From a checkpoint of a small transformer trained on Wikipedia: width 448.
MLP neurons of a small language model. Each row is named by its layer, matrix (up: input weights; down: output weights) and neuron, and shows model dimensions 112-367. Each number is 128 + 24 x the weight over its row's rms, rounded and kept within 0 to 255. Numbers have three digits each.
Before each neuron's rows, "fires after" lists the tokens most often just before its 100 highest values on Wikipedia text that the model never trained on; "fires before" lists the tokens most often just after its 100 highest values on Wikipedia text that the model never trained on. A number after a token or word is its count.

fires after: "," 43, "1" 4, ".," 4, "6" 4, " which" 4
fires before: "1" 26, "2" 18, " \"" 10, " " 9
L7.up1054:110112162138164124110139146124116133134151159160137148128105142134112141109118130141119109110116140115164127109140100155178129173116127087138069142142127162110155126140129171087150128149125121158155110100079141137076126101130134147160102144122107171111149130151135112115112107147130124094136143125167109136172087144126123168144124147137145135160111125164113117097132141120147119128090154168169133083132143128105116143130141108157175097152136104136127150108177118126106130129154106140137111187136128172073144106101167112158125099122096142113117122131144133133125140130146130150164148140112076101116112123124138137142105132084090110077129083130098088124157113125163156128108089149148129110155127152092128087091131116164092144092119090101117103098126144122144169132092080
L7.down1054:096125111087116116092170104139159122123158135113130109125128133148057117140117130117106125163145108152115127121151109077128102171111123132134109134101154118094175144164160126126141094145137145120151106129175137171137160132108099157136148144100118137121114114130094127139121117133191127099110108155109142116079094128150160106097091117137149092102165130115166126124123138121121150154111135137106184097133116131112143135114090081085120134118121142110114118093106171108136152126104118142178133104144109163157097076145101134112150205141164126080180102128109123102082104108110105112153121169162163079232125181101095112128152094141141121122113139154148113167143156168066102110128139097124162146126147119125162106092136097146168121123142143082163100113163093101128124133141100

fires after: " " 93
fires before: "0" 34, "–" 9, "1" 7, "4" 7, "7" 6, "9" 6
L7.up385:134136149109159144158132121112108181144155072165078107146122169143114147119116113122111142134089131119134130126116131091163135123151128132132165114093120121179095129129157122094184147127110127146092114149140090127115139144137129141115129143115102153102126123157156128110121127137135117125079093120159157077115141117092132112177108182130145135092153142146118088137128129149142136140148116167125126112097141112178154127163117164121094138118145111067131108144128111117143110087163113117116170100112121135163158151089095124150130142083123206133112140144145140127077103101119132107137157140118144150097137140098141128158135112147092130122130129156104125100147119107155137159139152137133117149165102072083065156131128137141126124084129129102137108157132117135173119107132130
L7.down385:117105096151123081152081165113118186151127146122130137118124112076133139127140132134104145134118123097129086126122129115145159131131105152115149167155123144132114143159148131133121116106115146145146090122156120119143121163086102117129115124140132144136136155128129142117104077112105128093085147137109141170090107151114155147158164122145111095142147118103112109110134122190083121161146167121094146147137060132135119139094120135102122166113120139139127129131113130113133124162146153111084053128157130115148113136136138116177135143109080119124131140158102151142106154051150109163100101167102180131130100132123104118122153131110151102158086127101165090146175161105147134126111099072132130117159149129144159102152131102107135157118150120136125057147174113127096151117139097

fires after: " |" 48, "|" 31, "-" 7, "==" 4
fires before: " |" 61, " by" 10, " " 6
L6.up294:148086142125139147120091105104125138122119131147135133088111131129116104109134125103120115109108132151120108101125122148144142163101142142112140120127104132115098120137140123125119117107161113098178134098128176176097137172145133138120122120134141119166158123105126155107134088104125135123125138115154153162101142148130124117144131126139094118127118157204133131137123168136182140148157134179141124131136154111128120114117116109115115141104148092142186119146151143097105092159113114087172107124087083108142122100142143181075124192120119131111106166121161149133113131113113108130167136104110121137106132097113120165146137127084113118132061135124112093135166136110147093162150112157118117119167138166070129121106081102155155110123114119100126114108091084141140141115107106
L6.down294:129109123102132157141154139130128109108128143123113179128140124149110098127110151129109112128095105155089183115109132125120067092133101110150100113083145138129156141084144148148120160086137145085105114117149147147127116117166138166074124125129095145147091153096136111165120134137122103118153156100128098147152154138123114126104132145120114145102091139158140135163114150121128148133119121115149130107147117139120109187084123117094115134153082167115107114132151113141133114119108154094076153111137128114158147143100082115122158102106128131190134111164100089164145070136143159131156113133074148098170152087125173097164105099137135130096140131105167135092146132144097130122168114126169125079094177124135109141162148119161122099108161125143117123115115097127136116104073116

fires after: "9" 20, "5" 14, "0" 13, "6" 11, "3" 8, "2" 7
fires before: "," 28, ".m" 11, " |\n" 8, " (" 5, "z" 4
L7.up271:108108165147106074133099110081131099110137154137160153133154110089108163153116183162161147120155168135123115108125130105134128109135128130127124174130171147132125101133114162092155091148093144169143143056125126138167129178126142129124099159153128115182102100157149126116136151151151149150128089120142108133148105146139109134147117138145128121135135140155161114169139142108130099131120124138108101110128152124104124100141176153136102098122105113097151159106117130121171123097178117116130146133129105108125121109144188162128135123078156125157123120146135140112136113144183155138149122147134111125161155084097133128156164071145090158110079109116123109144099149124153133152147143159151139164099166138128123101141120156130111148127135139116087120125122137137167088151106084
L7.down271:069168130195077136096164126148127120107094138119156092102119130102132116107148119133116138141138124111153176136106167157109124148112117150136110125129136129149107145140123137111095114118153149162163156115136092128159148170112130126120152129136107132147139107110100140102189113158132143186168110110109146100158081124125137074136135120089139101089137080138114138092145156140131112127117116138127097108113127130091081158124105157114129114147121133158115124119157141116106121088161113148123144102142117149131105120145136122105147134105129098171129131120120127111160097153094142153173124161169105092114098157115124117123148120177134164150137124118125096152129139146104106154133112112164141140139138126102113073137151169109156150098145139102129149150106165131139122163113130

fires after: " |\n" 87, "|---|---|---|---|\n" 5, "|---|---|---|---|---|---|\n" 4
fires before: " " 83, " \"" 10
L7.up60:132127152121127144153135162116138178126168118165117157112118110140137143148145174166108106149146201091126116119062105136120123122117141139073094119130128116141112135116096154155160096118139140126138112170136143071105120165137173097132142128141138113160152104101174134120108143148133121168160126122114134158129144122182085148095124104125163158152107106098108121129107102130153112103122122106134109172159129150149165180138081105152133145125118118128160078090134127139146106089144138139163122153134133124107126150112101105105138116127133151154115125084127168108119179121118131127131137111087114150135145140097074142152127110129123149099138114107129145079092091089171112154147112141144106118100141139129124179100096116127109163145141157125128138136174173116177132131116095
L7.down60:142148141099116116123140161113134113096142109144119185105140174088164131167138150126120135109119125142143155154108136113127104119124085128137148129084166116103146098122117169146137087135112154095126131118115137130146117123159149148133113168151102111086139140132175097167114151096145117113156101125125126131134125121107166124104071112088149124155061126145144102143123110110126103089127071090141121146166077085141134146161121138160157134142119122117136131135167128105126112142078173142136131137112132138120092135112128145126108118085187145148129126130120175113109157135155151207139098111137135121113119135133092157136081159175116064127113122158171128185116152148135126114145103097116155165116107144112116114110142104141134113119101107133127142102127130081146136098137117

fires after: "6" 18, "8" 15, "3" 11, "1" 11, "9" 10
fires before: "–" 43, " –" 10, "," 6
L7.up31:123108133104142147174126157130110122115115126173129141136073126152073111169107158139146114131140135106135113149119117153126115136125179122132155140140155139119128132149111149140124138121135153111165095144063112159157170121110104173148096126147129153161140131109158124145125129123125154170107149092112169116135089085141116176111094103142152161164114157110129100129183162110105112112136142102149133121148140127148169128135126128126111150119181127137098170112119111164110080083153095148140132091157145149135152152094125134095130083139139156127105159124119150130132112156175151137117108125072146157099161175131142080137138105098134095148123122105126118099115084135129104136122123114140122158127106128133184119165126131125105131131112110142124085103112116115125117137131159
L7.down31:085146106109126147199110154115107127133151153107075177143129103143113162087089130164102106147127101154123150152127088131146139106166106112050148178116129126128134124137152124090118158124129155127109167124142126154118160157151144099092123174118089117155163150106124086134121177139106130129131156147167134139118076148139129139084141113129125094183123103100112173132139122159160124145103140094113139110103147128136155129101117092167146127119175173135105123086104119124144081104086108097151132117149102133141124095125107139114172093134150117132105152113141100085150137105158113130112128127139137126185144123151113113090176123092132151149080143119132127131156116178103164138139154127148116120083156099126121107105147161158162137107098109124139130088140101129149132128148090

fires after: " the" 42, ":" 7, "-" 5, "|" 5
fires before: " of" 61
L7.up1509:110155108140154114113105132121135088143121130113115137104096183126123093121155152119188161133142151121130092123128109129138102137126176142152098126141118117117068104128114128091153124129105116179168077095136112090142136131148105169102120110123114103108155136100124175152155112129132114144111102099143157120099152160114110116150127144119137147127131121158148120165135112110133094143118109120119122095136141133123106104142165091186126123162119120142131108124129122118107102131134117152154126170148122142178111120138155097144137132150175132144122130109148179138076113119120152155131126149093150114116164133136133138153118112082071156089112126120126096108137114147134129135093141172176126135125120108101189140124115096142143123136154137153096175093178121163117152108096080
L7.down1509:119111109112191174159120159118128126125117107150143206131186126119141136128134142116138128136145136096116149120118133177132140067130178133150113079115167120135111162124143092111143154087169101126139129126126080097140128143181076129110142145131175092162126134117133168112148139119144148118142087112094114133121150134076174121147143121148173115149097143135127140134136129164093164179127135153120143135166170127111147117149156081159137129136116110121126105124139137121112111146141128135146075158083148129140114143155136076137122165127115114098206114142133149131154155126096162103147116170134095141138114131098135131070152187111134131098115115146139148105129165120156130129155145166110108115128124123134111137117136142175146109132113120094088124142153143129150099141087180

fires after: " |" 26, "|" 24, "-" 6, " the" 6, "==" 4
fires before: " |" 40, ":" 7, " |\n" 7, " (" 6
L4.up1749:101115132129132105120135097094133152144165125100122150095142171142092093132118111079128102114118146179104082101126128174164093115122102147119135116109098154152134103143155132072138108114144102150161140109155133199111165152153123117091124102108139141115121119114126165098124200113141153152106090098140144123122132111132124135148128124125079148134149141220148113120169081158110111154123143143148122076153136115137077115156118114089108116113109116116086113158130100098135131153127137108169147126095128143154126107148122127112114152107154088127118146136144150108133109157085128080117137136100152186104122127096117172140110091111136148142138179138149158120088144120135105074143159129163116089177091130132127114099123070142135082068162134111074142154150164119145099096155125
L4.down1749:163101109116169107126143098121127145136121156111111109120167139187116136124152128141144117117097128184115115154111177156126115132135096091135112098161122134151136121126148192108133144094105113141167142136128140138161109111151097134116094173135116137124147121095109109097124103126114164129159142131129133090096154122113155099120112156139081125130102134136144149162122125166131134149135158143133135145104152121129083118126125125114108134111120120130104089166131157125166109128137144057136123129138152121134128098139103133128157136078116137126109182141089083145125103072162139136134107132088117129115097121125171131137134123114091168098106173123152111103122172105126129162181125151139110100184177080125153146112091101100186125158141116068158119167148123125143136114128131

fires after: " the" 75
fires before: " of" 64, " that" 6
L7.up1777:104110127112150113117093130075107133144158176109124121100173156098138108143183124162118146064141155096119140138148114130153139136118085126179133145087135134156112128095133124123162153117119147152074162151134130145149153136141111118133123139112106127114102079151147139144121136123172140180118107118119113140107072118090119127134129150079105116141124149150142117089154135098123154175150167113148092115113128109111139130133136130137107096121186126132136113104154097123146135080135130132117116140097105148178149123123097101083108142102105144161106140129146129103112130105117127165143117116101094107108114120128108137137145095112111169127114158130125096188124125132148159083138108102193102088095170109095136143101160120128116113127120178154126107127127141113081137177162150
L7.down1777:142102140089131127149119144111114124146147117128146141151108096118120113115136139134109114105088100154143143116140150151124151107140116146131121088133151141123163103163178129094144152105141118100113172130100133095158160100112107160101123123089136135168157131108135106132148142073129132118144148129123155124134121124128131124132144118088160139159096125099162178138094142068131121163150125102172108133080077129145136121188159134078085107166100138091130139176090108136158122131136146155165157133115081096166107167091171100137160115100146126178177124186126103157167119099125133123138128159077094111135106113112103144158117147130107126141155114134158081133128093146146123131124072169096116123120102144088107157118123113143135135154130107127131153130172145131128114165135100

fires after: " " 82, "1" 8, "|" 5
fires before: "0" 18, " |" 17, "9" 12, "5" 9, "." 6
L6.up643:122107136110211130136130144144096056152096121157145125129151139129115107165140115139100112127121152135136155095112142131124115103114137120128105107090175134101068162123134110138129123124096117124139137098111144137103138149131111089125127114140098086131116140141161134109164111094144128156103114096145133163156143183097169101127080134168166122133126157167144118132122142136161159128124104120126144115111135162125179150121132104137092141126177108105086116098090116113141169084177118110137132127122136098141134123106130134075105087081145126102117134086160162111172122123119115123131111107109121131136130121104157179138139120105161098124133136116114113132123129110189101150176162127174119122088159139084134132104137086174145127130175137142163111104150090153095119125105152
L6.down643:069156138116121114094102165129142139111081116127082192144173130109124171158133091147101144137086131169121160124152119089155125132195127133111091088106097145161115095092109133161161110116111123138097141142121129120185132111150109118138089131146128130151146134108153116118160129128131163157133129135126126192115172142088105126121125110082145109115133119087100132120128139131155145129116126097164136174115144157105128123106132152137104155138145110137160118122108119123131134181112140135100132131146098139148117099152132137127122103109150142119097126097131113096123141160132142168112105093163136084156094107141084129141109123141114105103137137151164127169124138120096104057118131113160078079134142101145132160123149115106178106130152145177114126130141119146133148160169129

fires after: "–" 45, "0" 21, "1" 5, "9" 5, "2" 4
fires before: "9" 48, "7" 6, "8" 5, "1" 4, "4" 4
L7.up444:118118114141136130093150149075126139130140156143131113145149130108110176115148108152153142181094139087099142158134082112178139141100145103119118120153149127127129128075091163128130140133181073153115135115109113156137125117126134095122157144126123149116150106132172151139096102142155129146130122130121155156129121088068106163132112121144118115150164147137122101110148126075098152147153149109082125142092128151118140102144126124165158148111110135123147074135136078126103124131143101138126147109113093082120134087134126112090109122146109136117107162138133140106157120135118144179133137136118159081102141149114122139162124176153132089130133088105123142141098084158176126187156136128173133082129185142118135125112107174138111169129150144105103152144136151125165104134067084
L7.down444:150142143133187113139109126105159140107181133123159130130090137169138095105131116139088138124081128137123128084143121105144133167111099116093113180111138174162149106130160154139184128136145132125105122172158099155149079122113159112143164121132120138130153131120106137119126103132125103116097106106150141143155134129078095147110120083182114145117122139119124133095146115116159128133131135170094142126118148156130185127136129168122120119144138149121119105142114136125147175151178103128104139099113114134106141123125107175077095098147101117147083163140136097188091146133120101109149131086121124133066110153119136101165155097134144159114133118118135120118091126095150152122110108117121150148159167097123126164174043166124090137162147087081116095131101125118080118150123158

fires after: "1" 14, "3" 11, " In" 10, "8" 10, "9" 8, " in" 8
fires before: " " 58, " year" 5
L6.up292:163127135122168142122144121118109140152148149150170150137122112112123158137113121134131109130147126152231142124114131139120123128121165120137131123126167140130104110117109121089143157138098152131111156152143134101089104151118150110143124139159117139174103115123169124164131103137140108103097069122149160162137110100103123127121126098146131132144132120136090151123100138165129152146106089131119161148139115144169124186111123107147089142148128143109118074129140123198155149127110102123160183133109147125150085121134121102117099101114127146130106117084132157122110115120155106159125151139122096130101137123146182132157132119125125109129101137087138169111129119144152098153117137176136186113088161147109130096132105164157142129132135150114119106155102127135128142110061120
L6.down292:139180129109151145118165130129135162127121140131139142096108164175188132162134101107146124116148120096143117125132105174148095151156088136065130122147112073114118176137153139132126120108126144123099119155143112091099129100116166124100102121115169124116104109106172120132148161137067090112100107080127155146137166129141078158107131128150117117147122135129137155152134111174180136116107114132122126121146126137125112135131137066169158153143144108114095127176146113111133142111101160127105145154117123122093161122084108108130114147150100176132073113136108092137118115157163176140101142143161137128128134115142115142130099139166118148138132118109128137148137060165078132129104126141082138124151153106170096126104129121175133142156116133173127143118195119121136171093112146

fires after: "|" 35, " " 31, "1" 10, "5" 5, "\n" 5, ")\n" 4
fires before: " |" 30, "." 15, "8" 9, "1" 7, "6" 6
L6.up575:085107128101136119213140117119096156168130145153143132137140114144155093154142095096110118156159157123139116083137125172108129115101084099096100160098178125084129118123127114165104111129128098118117135151129169144115124136155140098124146155142142064150122111105173132145170135086115147149147119100162121137134105171147176135133090123145124093163142129148114118107113128142181143147104106112137127132139137107155146120136125161154099124137122104144109128108099108150134120084158109121138139128127136153129132174095122109091127108111119120096108143097155130136154142109105110145146105099095144062130144131111161165142127120086132135152149094110086108100118115141157131139156157132173112128086151148071122128092128090149098149118125139137162149093159156129130135103082077
L6.down575:124160106170101114149137085108095120159120128108137116145112121104132102188141086175147143150090118189118107178135092105137138107143144136125134098147112166154082124058097136114180124117135164135135096162109107161137158124107116153111156160174113130137149127132102138111112150143153145168094103126091159109117186183155157093140149095128106117092112144151168139134138163119111126123118101109133171141156180121172118161159107090104111122109143146098114143157120128106127122114151156131142134111128096131156124083144152108150115120143152136117094099139096135123118137094099152167115130124127134100165126174143076138121108085113099135122117133099119106182161121097108081127196122156092100117106124148157120092098111115144166093103087149147129128137108131135116155101126143